MLP neurons of a small language model. Each row is named by its layer, matrix (up: input weights) and neuron, and shows model dimensions 0-191. Each number is 128 + 32 x the weight over its row's rms, rounded and kept within 0 to 255. Numbers have three digits each.
After each neuron's rows, "fires on" lists the tokens most often at its 100 highest values on Wikipedia text that the model never trained on. A number after a token or word is its count.

L3.up840:095185157069169152174169130130062095113111161122145205071094127113071077101146098119154155123112200086129142135147121164197127070177176128126077097170152094104142167062127130116101091132158104179090073136169140099135126135166096139119123120087103064126184159173145155070192117107172188143131065143131145110120116143139165073088142134129164115182102162169161097203162084089156114122100099134089133132141098151137151142127110127150088088145157102120131142078145131077072134137115172090138106107128116091153075150152068113182085153153071152160156109155100110112169191130116132147
fires on: " Mc" 31, "ain" 11, " And" 7, "ast" 5, "il" 5

L3.up171:107161190109097125126138112116109150103114121173139156080106112190113112149103101100124132130157159133134130094152151110144149092139121128153139143120124187078161094074094117168095123159106160125055122061217092122123169159140132120123167136086091122118132078111134100103178106095121110142092092131126124129128072134175156085136166139110121181166095032165195108153140052150138125149097111135171134131092071120095102151098172151145078098091177082099062144151156077136142132136140112028146125137052157083140162120126169134153141125077119131110133052143143189118142094145125133134
fires on: "il" 18, "ill" 12, "ul" 9, "part" 8, "ally" 8, "it" 7

L4.up618:081152103114122096037066194210082116107152133162157121132137164174137094104200182147144141098128133093133132155149151157093134131104158104135140147103126109089134176128153143130141058166134128123098132142122137136121186160129147110102145091096141073136168147194151149112091117114175093130131118154087122074131097189119117102155110060113058133105097079110134125190176164133135125091062107092122041171209092139120073079116125107157088141149131094122121126197115121084159106129142153104177129096079084134068117144146075089110112146115114130127069173107143079100175138136129148101
fires on: " four" 12, " six" 11, "ar" 8, " three" 8, "y" 6, " short" 6

L3.up387:150118137096165146117172140128137102164098130144160156095179197127138199110157169162114168036099165126157144129136120068063157153121107146136167076100114120080140078134093090105095119148194124145158121116146107166126109158135146148079109097117148185113204085140088134128136096085166079086102128134118069080136075118166145121126109148094140178159054123141159118136178159116164199156108115122132106161093129078134120159114146097104146071113124123159132132206141103176121156127100142116143120136118114147168167102051188196126110113105081145068159122153138094059104104126157114122
fires on: "m" 11, "in" 11, "on" 9, "t" 9, "ow" 7, "an" 7

L4.up29:103111113135128074138100137204173136158084093133110205128132168177099127137173171095138095126127184141162093132182127152119194107145081149127161149059104128118129100103103114105144095145136105143075135061182098168075079174156083133143164116142148101158116122114095126156156094106099118121114079150106148106118140145124147077166120102145134173168058087131138142156097148210170137130129133104172135123130097136102120160136189155161138079109162119071106156145126100099163102190149181105169160145132160153097138174153144119110132215158080137164139106140144118155123125136136098134
fires on: "8" 38, "9" 25, "6" 21, "7" 10, "0" 4

L3.up549:086163105101149126130084150108123146105175146120195141103094189176136109124170085147122060119076135122145083128146075117161116168141122158114118148131072103099139125092086116079158118118122124190163091096154103124052128153182154126090131148080185137139096092061212126130162130075047130118140084169066126128123116093160160126083147091091107138166136181124111128218179144127108184111110142094155133115174115175155139119107106140209129114115170157166177126109134116154075140112168168119145145128124130089124121166177125107114146133096106137176130159108103106116120104156138116125
fires on: "ed" 32, "us" 11, "ized" 6, "ray" 5, "ing" 4, "der" 4

L5.up115:227173148117128153144113133146134096120142158150208133135097130156102141081099099135070103137156127149115193099103107107191186144140097123146134136141125115083151173126100146141141114160077192092041156083167146158155113161172102130130145119138154117112115145170124091087133173103100147125129059135202142098146059138095145129092209054139149161119101138132129101163150113098122074158088080105128122156129152138151123126103113136138097135087130105165110115153138133100120137151111148120227102196089195127135081105125152128155131132137132108160150113141140181179141079158113112138
fires on: "it" 17, " it" 11, "ich" 7, "y" 7, " which" 6, "–" 5

L2.up115:161165151071088146116109128179114106176081098166130141128159189125131185146082117122148118091111162169114122176175203117155140104121176113160125127138131138138113134072182111127145128146143114087099187136134098106091102120113093092113114080157128119124120129199124102134178137107137133117128113122179074083230093120141161104127144141117110190188121106161138161174132055088106062121125131116075054150117098122142064134155160121124146108152127075097130109177151072157096137120141071094115130127168142125121072073119159163155161106163093056117110095156122123211148136100122120124
fires on: "il" 13, "isc" 12, "ir" 11, "erb" 10, "ich" 8, "ed" 7

L7.up842:167132099094152128160101158171123182154092111140156135105075174113135171121153141119071129148209158109159130103141118099126114144139119094135141147109075119138159182094124114191084133175135100113132058151156169155070161119117097119183089122090122031097113110083059133127088100128079090104150142122138086043159130134138142151098116135127071103134126043134127145130142092160118196059126101158110161173129121123136121160122135160167119118098175118123156107136141083134127051173168145095158123167072090166146107097158109117207119118139110150126122132102128146153177121150122155135
fires on: "v" 14, "ad" 11, " ar" 11, " Ar" 8, "é" 7, "r" 5

L2.up119:102125131105132122189168154119154146147146155187211111047084150099157186120119122109137132139132125195108103121108160069121151110156142174178120143084108139099182113088138142114104089116234142145107106141193188132168113115147126110147116150113114108125161193183147098067122112095125111104101081116170102105090140154139133079060114142087102157167161043193132093130088112143180151156109133133213074152118073137156115148117115075168084098070111101078160138158112075167196119108089091136136119139082137092098099109106119120131164118130135128138154157138159119123143068113124143080
fires on: "ut" 16, "un" 13, "en" 12, "ill" 9, "is" 9, "g" 9

L2.up513:119169134096170176122088154119144112141121144143111145132083125172136136082167152095152139120122123099094186164164172063108183094153165120152151142142140089192126118121088136177124101197129172080162116084143096112192084106119093123139107104112156097103148134164134124044167168121134110099153098109123123056120091171174150149112185090103115157114064133119114116150169109135096138128161118165137135123137121115155123151163167118123061103123180134121159068179142173169153106165113178143119144131077108157089110073202119121088147119050083131118141105141147105099135099116111071139
fires on: "re" 20, "as" 11, "ok" 9, "is" 8, "ell" 7, "ey" 6

L3.up857:108147120098145099187125132165126098146136118129158130118118183143115136075172096092082098078094202157121121122119146197139178069113086103119131142074103149136169154107088111113103114181096137125120114106131076134089165167171144130108117140086141079089121135107097088150161187132099123103086101085116090167133147065137191119135134100099125191181063154155139098150100131174087110061146125138159107164136120132096153158084132168137093156143194137097109134158108098109161168179151143166161151107110168170104083141147140086148125152081100134116151105113160138139182107161080172026
fires on: "9" 33, "8" 23, "0" 14, "2" 11, "7" 8

L2.up606:120170150099193100146155168149116107179147110131105154116088181168115115144110139147108070124131165127127125139147139155151158121148107126190190147148090086158137056087067184126132182110178108122098203124230138147118112070159077093120089153132123085131155152137119120137136084124118129138141145072072077126179157147118146082136140099105140147124156157144159105111153078117122127074146116110155106116151059100169153174083179135212139094118135089132135110093097120188141094106118203143102095121130141111114075085089227167153088139088128097124073126118121135135131177141158099111
fires on: "i" 35, "c" 13, "an" 9, "re" 7, "r" 7

L7.up631:137148111128151141170123153175104113155131164114159125117187105165080127128135136130018135154170117135118114069133093154088060125223119153160142119138209138171121062115171086078128064148128107146120185093123179092126121116102088127167138117112140123138165156093154092106147110140089098113180120122126111167140108161107117138083117116096139168128154148180158133132102102201161143107128086130133139151115144107118128152143134108128112108134143117156059108123082051084115091176093157139077153158092110090124135084084095092155108158132105108119171148151096177134151122165116138057
fires on: "\n" 100

L7.up640:233130076122150148124118188157075127176139124105176147093175078121119152092125077167056107134112109131119119138111108060118096078146134124137120143172160089170117126097156112154086082102149164111177203113153100140128113120101131133146130209103125050084200137099169069112174153099105127192231134136171100125137138146148136130088116130124114130153107126122101121166128096105122118140132096136161135151148125084131137112095163180063105156100152114120084092117066143136145182158078085140202117105100136149174137130113102114156139125068129097147139095122142155160116076203144180125
fires on: "|" 30, " |" 22, "\n" 10, " 1" 5, "emb" 5

L3.up821:120096182098120107123187147090185097145115104132152150075166178097122098101118123157138181123181201116180119140156048093140143100126117123140108156181107132097128113103115134096122140186078139139104187129159086245123167122108138082201223134053139113114151133144107135135131123127161145144152122178117140144110109129105127102065124109112179070158080132104128133111142112071171104122114077187144148152109174128136152091170134116134168145130129126124101149142126072109151115142104120082153155086085124150129120189112151136101131106127124073114129137105174112081147158097056149132
fires on: "id" 38, "u" 13, "y" 10, "ation" 5

L3.up590:178116106079166148128112142140115139149081106134116186079106181186109120138148131149096133105095108118126087133081088147135219126101133165169114155093142130116161098124084099062164176150135100155128159104127154137102132076161099167115116111122158081079190157119116099130093090102055137091147131166177092167130050108198147161093134100126162180202100117148181099158153123120199200075107142127144154124135089119126124099113156136120078165153147148118146165160161125132112118122129120134165159132043164097176098104131152149210132158090109065068165094119170140111148138165072069065
fires on: "z" 25, "st" 22, "i" 12, "c" 10, "m" 9, "in" 4

L4.up239:117069110151197093071130197072162109146079163070179180097118151121121191088130145136128143104164155110088099203193149176164167100093070101130104136089142090127133141113083151136164105154122103125073156139129119116132139114143172132130127149116149114119141126092183167122125130121124142138144086175135144134087114154158180076101186088064110149154151163168132117164139138079126130122137181148077108137120110092123135087091116139129119129098147111127067128126123138122134165119089116167153161123141172100133117156087126085185098126172134093122193095086131071126183066140093130085
fires on: "et" 14, "st" 10, "n" 8, "ish" 7, "ed" 6, "it" 6

L3.up608:101097114125140084091114131162156128171109184119148194110161171114135113088151086065136089110104134166165155167106097107165115066172147109126108138108150099091175134133069141119081159113172112193056053080162036158141130150165059114187101110154119109140148165114169111086145102137094161112074133149067149065102073090115122083145135132132176162126155153097138135156135169145147112120153100048078141148170119169095133133114178120094106100144113100161090099151145106178089138188101126125147120097129167111131110096071134136124179170153126127144158051101118097121076136154129104079
fires on: " |" 36, "aw" 17, "an" 9, "S" 6, "us" 5, " W" 5

L7.up772:128136072111095067110089132117095096066109116191113172120189147143129165147145134099133123167158127157101164168180085154116143113160081132154118127102181095056092123150147059059137108170122087109175175100144127124133200152104101158116154171126132125110158141126219124177130103140093151100129106074191096094179157138116143108149108131077153111121135109111110130110120168122179129117102119128135107188113098088109143128117125139117097078109116203122146134157045098128173121138105146130131089201102144099140124109178118095163120178100160095120140111151127112094100160106111148108
fires on: "t" 15, "or" 10, " met" 9, "h" 7, " hard" 6, "ike" 5

L3.up90:111095127103149156086157136190056125167185086138181172118152169087103132117150150107144136130158148157099146092134117153108117127159105118136118142102115082160181130079108159096119119189130167136173135086138163105197099135127085109156120157107157093096105191172163078102214186129148111123106090167119123097133148143134174113110155144103122136160095135145136183136071101139162109102120162107157118164161139149102120178113109083108122063030125064162064124215090083109143115156144175153158127157041122152119112141133135099137163183144125119169123096116105136105108088160099090102
fires on: "is" 32, "in" 14, "ich" 11

L4.up666:156089126115136096099096175100142094071110090181155117113134173186144136106174146152103142078150125141143137109115107174132162181131141063190115111164129114128156078092133066109127165175132141102137151153169135123087195100120086118112179105127117103177144117105157150135153156123155124131089100182142140168187168153174166126121091130158100119170147171160119097117167106105149173158121079141124180142127090172112202113076163037145113057115115116165147134167083102128134151112137162122143092145139115124149180016161132129152184166090097077110102118134128147138094186132151103104
fires on: "or" 14, " met" 13, "o" 12, "os" 10, " co" 6, "r" 6

L4.up557:125137130094102051115107156147104140098195105188178165161153113146112138137109123106108157136068147034096111143166105134139176162140071058065130141184098146176120079156115068099113063149158129127086096139137147152073200219190141143076143105134067154162110067173183107069165114120138115179157143161159158106096135132127112081111157069108117125127164119138161152192165072146116156137112126145159089148129100140135067117166105113139123121114140140156102139178139130156126123106130095092130146135115152117121141146161092142131122141089131140108162078111106171190109100120136155159
fires on: "it" 15, "ill" 10, "rest" 8, " Year" 7, "vent" 6, "eat" 5

L2.up102:104111091067143127119207148110143120125160098133127205110150193108128096146160077086129110078110150131157170140118119131090135142174093124117117156161098018158168170059151082074113094178146156131108092131132136134117107130134074165124134129102132151102165141141131130129131142128097110144086155121117093148102135144179138136164110102155161185192102063188145189161096051108152143092148151168125103164130114107104155142076158139139100081114179085139158071146129076145096079109140152109131157122098127127078139123128137155129176139061102131081130030127139147131184123117130164122
fires on: "," 31, "-" 9, "e," 8, "o," 7, "on," 6, "rist" 5

L7.up411:115163116148122129142088149164078067168171133109101073120125098153131100079135132095118083159164136152155090089117133164085171094157146148132133155086137151151128107080132117199094151118150145178128148080091146169144128070165087126118066138152058086165184086087106140129123107120137058093126152077151134124101124151085166124160183079136106135203100187067131116060135121142236115109175158093147119172126158146128143111108131148137145119126120110099114177101140161168122126174110102093125125139117117122157106137133135123148152108140157133085116136059196136135112142106148151179
fires on: "w" 30, "v" 16, " of" 8, "emb" 7, "tt" 4

L5.up82:119134096112097099142160178148102107127140090133152151136146124181077117167185160127118110128054201123116131125155134191098166137101168093120099154132117175121140102136078105132101111204134092146106167089155083146106154175187122146157164098103118084153180132191126105153119175152109152139160054099134104133137095148065182121160129095103154201139095143117147108142128131122160136128131081129186124161148154121146124083095164148179129114160135133073081113154117057196187167141089101068155165100109151140094102120102143102060153206181117067103134112107143140185162103171092139105
fires on: " sh" 46, " Sh" 32, "h" 10, "sh" 10

L2.up245:098136099111146141108158109134095116103139142104105151140137197154106143084150128127111160101156130080164109096089093154154122153215156076140136108110087086112139084142046178074147143156138105143097147160189106167088128122092111153113164120148099153106076109078104073129159156082120158144086082219081076118148098093100151106128123132156126152161104132103198132106097105141144135094147103076072104118170106116133117117124123077184104162097096172092133187139113101196092128130123093152129180094169149126082137092130190171141159125167145116176147161152173159146076099117148146140
fires on: "h" 18, "ur" 11, "ine" 10, "it" 9, "urs" 9, "ag" 6

L5.up866:113158116097143129150076160136122129140182104200142227098194133127119048150127146159136113127121108167130126117143094138181147124115123150127135113177097083147147136152112137129112103124137095069097079062115126108092113185132074133170176165085110146114198171161098084096147115120091095118144078140135101105153126104141182092059139073041095150191107093131127188189112094137127135147094134126113122158138101144166172134119193116124037086066157124112120137189114091150115105168107155129145134152102124122135094173137146104153170146063149126070152105147185116054151138123132096128
fires on: "-" 35, "in" 7, "ince" 6, "is" 6, "hen" 5

L4.up298:138132098088154161168056125193151093121133110140107156093114117115119130086099128131099106153126152132144124129117098131132176123140146208167195169067143081151176128141151107099059166163078112146142139091136154133133130154135037121167072144125080097087150168204091124059123131135177134115126133076104130101158142113133144088111164103178147128122128071150105145185133108146156127121108126127080088132125176093087198108112121142109104122178156136154092192138091084072133090169155156101131073093147101158103159176110178104157157147098136142166089170111148078145164182165085215141
fires on: " of" 17, "in" 12, "v" 9, "un" 7, "p" 5

L4.up413:131095141101147100122114140142135059161148100146082146138129161122081102073103152138106122129172127086117173123185128103144139100174073106144190143157137125077108080039108177142156117182203098126104106107117124129141139123145109108130062101136148140088096113105144137157081148126120119155049108120097123121079105146128135155108127091118157171156116148149151165148129093158156250111155101142104137138117087156126171140118101114124074113110097123142133088110162133178154084164077156134103166115137164153063128077106127182060144183081098129097123120120157087115124129127149121109
fires on: "ers" 30, "s" 21, "ion" 14, "ment" 7, "ium" 4

L5.up782:131152148107112144171135158147123108099090120132149164116122135126056135117132106202130062183142178123144162148124131175159169088134126094116097148158114072106141132092106149112147077118155079197076110074198114141088179131197096174158131180149081140097199088142133177108106074097143139137206126090128165141107129087118142135150126118136143169125084135143115130190077078108143133083149107128150098119188077159146157125120174141126098139116121081073089149136157084195171152121117090077175090087107120097151104146131146076091133156134102099137160112137097112155201150127037117080
fires on: " Sh" 26, "h" 13, "oth" 12, "st" 9, "ut" 7, " ch" 6

L3.up364:162197099110147132142101132108129138210174135170169142083080131136110088095141114138136148189117146105109067116126075100141060132081208187158165134146146130116148151111077136200107091151130088175094111146158119106136157128119136132104082162119121131106176102108190101094152110107132070170124092153129159119111118136114135124133168094096146098097092166104197182190170056115154120169098108137155080142159104108151156125066166110087115145117162127200138149095086116175094118131135168125142098103139148088109050209169126109121164146169105160165149087116119121107118119159144148086
fires on: " against" 18, " over" 17, "hen" 13, " about" 8, "for" 5

L5.up13:069120122117150125074134120124105167074111190094163116055111166061075175143123116107132126147119114128183131064188189110164087114166088075130047142155122159139123087122134107135157131124106140120123108096118120075104116112151110149171078138150144137167118111135162129068059168171085080095172134127093108177082112146176154076159070086071156151164113110104143141124141126163163114121117103159175129096145164131139076138112131118045112123159147079144106138106114121092107079087129118142157073172127151132139099201117177130104140109120130126094087131138159182168145176185119167154
fires on: "ic" 13, "n" 11, "ide" 10, "i" 6, "ot" 6, "ce" 5

L7.up323:168128129079130133130135110225137108126115092137211189095112141143131118132100145117131128144118140185149164138092102129118172130157114128179100130122147150084107085146147144048101078153155070201148121136145135178144147121161053088184168172168039063103185133163085101137111101103074128089123133095132091131140156124116130148097199129085127154124140137099142117125089132139103111079126110150153112170181109090123187106118154104126105084140175107144111103207128127143160132134124116141138049168112098129116132134078167110133126165122088123087162138128156095141120146138094199133
fires on: "v" 21, "c" 13, "g" 10, "in" 8, "uc" 7, "am" 7

L4.up131:138141083155144118101138165126142175113162177129235170118195112156119183138108105101098110179183108122131146087139124135157138093133124134144174080141140160131120091079136091133149074145126038097019131072206132120142105080169132124182100124115090116084127101091113133129163127171062188113153091113155116137137104195114169107095135112092158121115122138160179102144166134148159100089111045123151100205123134120109188202071125137109115090152156110140109099139121096125163068132063136129192079161102133091134122099090115084135132117193125135135161121129114084095155105137108095091
fires on: "\n" 56, " sc" 13, "t" 5, "aw" 5, "h" 4

L3.up811:108169058141143085114090161123136127123117131146176146151097160181132155119176119205115123029059085111147071127139132131105217168150124152106122121130148059188137069096094092132114093113149127118117124103120154138112107133129093142133130127159113168053108136092209144174145183084099134141118143124116070091113127138095119125117127128161127168100130144124153150164123123143164144129113116155149146145181152185083070086113148179172080142101174173192199152107058137106182104110132142152124130109135131159131160103186123182072157185117106052119163138119150147137114157136143090145
fires on: "'" 20, "ood" 13, "ing" 10, "der" 9, "ation" 9, "al" 6

L5.up114:108154102131139108165181070186165107132102152160106204103065172183110147144139102118145169183139101116131123098121154146124144133163111143134139103117142137090126119127130123045104153162129070160075096103115162208157092093114104129095146099097128142095099127117072144151136155082102201111121118126116141135111113148205108125091130081133179150187048075094160138179142115183173079058154126103067126100150119166110122146144178128094144097139164140099112184183168117091138127107087178116123158093134160134157105127159127139136104119169138148121121171163163146122131164085100161133
fires on: "h" 17, "i" 12, " Bh" 10, "v" 10, " Kh" 9, "it" 5

L3.up375:121120098091095150090114159117130163118176116088190134112174179135115152131116154080106085193170187165108100151123146169108056135124128165158119122110085156127137103062130069071120156152146166181121147137084098160062090147182093176118146127105152088094161159126117097166110135068109163108130117147095091099128105146157166057147140089162186122196092160103140120162108114098178113128131124119100053072129103111185162116097132135162156086115135098086098125175134107166123153125104127073151096039128177108101148105160151117130137118138139076137082132155138174161169127204070105120
fires on: "h" 66, "eb" 10, "ela" 5, "sh" 4, " /" 4

L3.up456:097139107124162131124157127146187122132119179182141136078150149153133091080161121146077067119065131129148117170101095140133188111205124118203177147081172097133146110115072067094109137134102168172127183082151102138045124075141114136088086103086112114172117086091172154172161156082100134099103066126140066123143090138149147133101127089074139232168102145132157165161124141186130111071132160114141129122093107190136135112117132155136123125155138080124174104136092069137133114125133144109134102109132137127133138069130127132127169189116153089147149052113134134110121128144083122159
fires on: "'" 35, "s" 18, "al" 14, "ts" 8, "ays" 6, "all" 5

L2.up371:162162087081172167090076093119136140180097063137069199040140123130054134153101110144118130138164144106156116127113110150105085147143133153183146087087167164087145104087148182132128130156178157103102094158213102103128109128153092189181135091120138056129141164136122134084149042109195149142114122169104171126068180105128158056097136144124144144117150129155174114158106091123172121088120114135147141124125135135109136170117172128154126113078190127161139129104086102091126057164083134165156174142109129150059107133122138084125174147094123161131115099165111152108129132172088106083
fires on: "o" 46, "en" 14, "i" 10, "a" 7, "e" 4

L2.up317:129162091072131082103121130148088107137124170167175111144175165159112151155128157110147107072118154084096123129183130113102137122157183116162182108125106119099160112122122103129123097169171062128104142134178091141096121059179147137139139172138130078078137076072145095108142144097146114095142068126131097112134124117087183098036164097133068184176161137115123117148075140146166140106101105041123064130156091081112095141119111120130129077093121120155155123146128171171137169109110133117097081124128208145086124091165128190104221161137130166187157163136158085127161122136106159088
fires on: "t" 23, "h" 18, "it" 11, "r" 9, "l" 8, "ar" 5

L3.up795:165131067063153151225176128121112153073101133122127177137129167146041112145137134134141111139092095090099174131153158127139170143132094162142169169120129102158159119060102161097162047178126138164082112106152147149101127134153117112146164130120111123129087102110106136132150159105108113098122114076158054135154108069161120136150114097132122180186122040202154183102133056158076161096118111117129125136118104114139098170133155133166134065131112110079186114154123065118164118184073198150131095127121121122122113137145132183134156102088134090123146115115218113141163141125062135125
fires on: "," 22, "." 16, ")," 14, " de" 6, "e," 5

L7.up891:164175122126193141169171153163129146127122151119177127139168146183121069222109099112116143130130093119125123076143069117119147123154160122168143126160089120098166084145151121108108120133103103120096134079190163110172162138158101089211178181082128077120190110097152151165133146123084155130131168177097123133083112176103134101109167079074134116206115050141192128125108110126182086130128072098098124151125128137133120163119197202139121106108155137127135133136094169126080054184084099152119094130115096143139145111133067114159141114159163111078189130116085188156161134134090166073
fires on: "\n" 43, " c" 30, " d" 7, " D" 6, "il" 5, "p" 4

L5.up591:191128111149138071109091138142122112187149135147149159167095162120049103128180143175100123186078136122082163125151072217119164159197123134193168093156103124156116107094096052133098164144117135061095130093155149186095096158133131075126118173169158147178130125097126087149120165125121123095103090091164104123203118105113110169109150049087125117112109134105142128130174129133127118111111058080139168140136163117130121155114181113155140090118092127172126139096112159185174125147124126087150082122068122126143112163149080130076153140163148116101194116119208129119151129155128133145
fires on: " which" 31, " and" 20, "===" 15, "-c" 11, "y" 6

L2.up784:122110135159153127148095140071159088153084162150115122124207124167116159144181181180061086124065142106136134100172084138117093086106105136173071195129139025109166088146090151133127134206106083122137099107120167124118149129166120148090050123106150112083075095108171155182159066117121117154153115172131131114162164124146176134094134106085100172139152134134108150136168064144107149082162128108109107162082099139170192129098169121106134111097152086155083107135096147125148121182158121141178099130086113126153186087131139134101139125114089132158178123123107127115149168164123110124
fires on: " adv" 17, " style" 9, "as" 8, " design" 8, " fact" 6, "ct" 5

L7.up212:112113113088120100117126134073155125094171125157055151085168119107089146184098151104144077157146126101139092124091118131086132149135085118136056154095119177068085092162117106105122141120094118132083133126120133118159165140178128084181122154106175097075164101211151128105146144136133100087172123171092073056093111122155125102115129117067145122127128159138124162141142079086156157165098099134167093102119129110114056111159126093114159090111078097133181147136127106183078129134139175147120158133050143126167113162090168154146127129132132031158120125177201159155158132059123091143
fires on: "n" 20, "C" 8, "i" 8, " time" 5, "p" 5, "o" 4

L3.up834:142088114116134154126130144137142159060137117128164152100098137131116101164106133141119046195174145142067116119129093181172151164164173164151113177159148159144185129144107086148057108128143096078065084093160145143117142134144122167104094136129099128157123082102128073058144076115123111130157053132109177160121145165115149112143117117084145116113115118167172099205198093144103124123171093135144071108128133133209134084062162138162122090097101117095124169107080130141083096128143163069169101118120139125157131211075123080161170148130153113160113148171177110094146153163128120139
fires on: " not" 21, " no" 15, " over" 15, "re" 7, "ire" 4, " about" 4

L5.up189:129175171117141131142089147148113172096073144133138207119108139159141094114099147086120065128128175154178155089186093181100114059146128093152156122074117161118204137112145084094148117153147137141066146086102136128091105158122093150117112101104139094146078140125132149090127130098155135104109120103118125098100185112146156122140150068135126183104082102120114159175126134113119132118138158152113130146144142086161182173105143158124146046143235071126075105135083081084157131211106118120197176115096147121145110173159105078144145134111121118137157071090135082104135167163175140119
fires on: "0" 18, "6" 17, "9" 17, "8" 16, "y" 11, "5" 5

L4.up177:144137073072127138165114126139141109147166166109167143129107101133109154155117149132114128159113114099107160124114092102116087140165125123153144078045112137108143153080093031127137116139155050140109150144174138184093122142146157111197142126151200119133142141137150075056126128112115065138125066105128137107152163123124112144122151078109130112122046133125142099199170114107113136095131079105113153118163140104086129164091125138105133124109106146231155207207157134107086099130072126122151094117119131074193080201178148145115111141174143129186156102179185133198144119139111144102
fires on: " which" 28, "t" 12, "r" 11, " It" 6, " |" 5, " and" 5

L4.up507:152064130063159080163083150119119140201169090155149130135107140150148151116121111150141113130116121146184133178080174108094095106138109100182162180097107146156164105080137144147129154106132100127132163135160108172059134089123155162119155156124091099108145089144122180150141150085180096093126127108147150171198161127161145137149101109119109154127090126180129147094135099104136122060167126075147167083212128108130112142120092177192110019095110137131138116146093121211094070148077170095077133190160136164161170065164153118140116139048135140099143108118164129165161131141134117097
fires on: "an" 26, "r" 25, "ion" 10, "i" 8, "ol" 6, "al" 5

L2.up49:184187108098125146079148173155124100132190131078105138135038151126103081118153137093075065128078125125095114130069100120142119100106107106171180094140155122185157145157109128124065121121093151128056094058100138212120133151184136168124112146129148092102116187131095092132129159095115123068114129140151096139116100168159144117121141093094070151153089175105171093167106122139122142146144069112127099199125130099092142083088179143147168152086154123148160101102127156155175097149113155153179113098100158106202131142128129135096129158196120149130160111136092116212136093162143108139
fires on: "b" 62, " and" 17, " UTC+" 6

L7.up733:115159122090146150127110155143119164142142101177177149140088115089080138094092198136126111191150131160101132168167116178144113134169149132158134115137151129098154120067112126097104069144135101113095129085183155116119069113140135104185106163100117134102169131127162120132176117161110109153159102125114072135178151153123108096122130151125121127204076135129133138174173125144162077150120166128140037132113150073147092149101149150085106113150181110050142131112115079130166153133101087095194102101111104073207106127131089099134136121116158075062107102085147163172130119205137167063
fires on: "-" 26, " /" 16, " |" 14, " H" 12, "|" 8, " g" 6

L2.up349:131141108106174076110122170090120108159191172096185100118163157102138133127190188109112153065114201118099122095133165112175125101153130084152149117150133062135114127117109162131110044109187161088139168104180133121170177157074083146117123104083167100111144164152119134078156152105109050127111106146109065072131136181171133132122111132088117160202154124120148144115123082159144103106143169195145071113142040114184078203127181170119081112117073084160113163138150060158167129195119131120128119129132150143095123157145122138170109158085094145080092150153113105089144151124118153155
fires on: "ut" 24, "is" 10, "in" 7, "at" 7, "an" 6, "by" 5

L7.up552:113098170146170103078152105163128138176113125133118135121086171131144107117101121069093111131132127193125129104157149146147161137123161099161095183143065161097089101094147111130150132147139135096163161092122082094157108126177101083176100132132121134102145129089122110137131115147194118094116136109104124116175085120127140095147157109118129113091141138085108117065090140125213088118166041062154034216159083130130180079124146093128121087117081092144101142096085079142118204220112136106167151143120124121154151206181101157121107158189146122095122098109063154116089123160122137090
fires on: " |" 83, " of" 11

L3.up381:150149079125130164166083189110063129151120096152152107034094199142153142136107094142134061162105114155112104136144073121112123081142081083155124075150129092139132078088144090080144059143083132087107142138109112100154132151203102117115170148114135125094148092131197122151137118139123111150130122140163157184094163081146143138103146124072115091167118096144124140156130134097144146141156155150148161123128150137084148124135107174116076061131159120094076151210065126097151078120092130132177153100088182075173121162182144130146114146133102123126146059084123126148155101166051139090
fires on: " to" 19, "n" 11, "le" 8, "it" 8, "oint" 6, " the" 5

L4.up118:198122119118181136061100172137119147212173133080111163080106121147048160142170174134107156157148111076112150058067092105109150126139119113094139180082139146151099109116115167151157123111212095143121144102152158089104092076122142173144159094115112065089136184143154139084103164146119117131103128106148097067110104140162122108115136078071124171170113082176180128148132119165129149143093127128127094087156080181103156147149118151115114152194100105136146075162139084055095153137134151116116128131057136124132164125151117127166175141113078106119127116113135114119151138143138104169
fires on: "z" 18, "ient" 12, "it" 7, "i" 7, "ass" 6

L2.up356:126194146091124119105199187137070118121164114151101167132134195130103113128156107092059131089113113105119155129112088181109169048094126104155163156094179101183151137091147142094068088130187124122079109113121160191114116088169131129136092125110137118141117102127144130150181187096091149119204096140174094105145149088171167067155139118151080181152101155131150114133091120164142110152128092091094138142136129089080131099106169121103158161141173098111138130150090069163147128169153133083158119112130168040187124139112150136103142137156119094106143122094155149125130069181055132111
fires on: "b" 32, "c" 12, "oll" 10, "ann" 10, "r" 8

L2.up560:170131175111136129142100143176135158134076160109099170086095168184055132161113138115093107122112184132143163130137074163105074088162139165150166141113105077134165074064157115072119108159108145137144155126117073146148109121172115045092148164101156165099100165149141086114199055109126146115133084133169079148121199142134160094098148119105156128155096129136187166123091076149136164132191091081121108139146139126084157125142133181144153139112140098110107151119123148154153123112140155103229162178048128117101103190160173069099164139130126058132142092102135104154122145162121102076
fires on: " (19" 26, "6" 16, "–19" 13, "5" 8, "2" 7, "-19" 6

L5.up180:096140110136126097077143136182140161089145148127212143046078149183109156143104149101097083103164153207169062125112105122147185108145161118183129139148092152098167104113158090163089128122159108043083111058182150138089108111136066147214102141145068079082128137154152087076111110113165103167154093157149111136109128116134140088138133103078133157156137146132175107166137175126175105119204116098178098130120132102182168153082117142113077102104125098160161155135080145151180069132095138051161109112135096166143136150141152060138125118130111133076164141083116106110147165122092134077
fires on: "ep" 37, "ind" 10, "ob" 6, "ot" 6, "ar" 6, " of" 5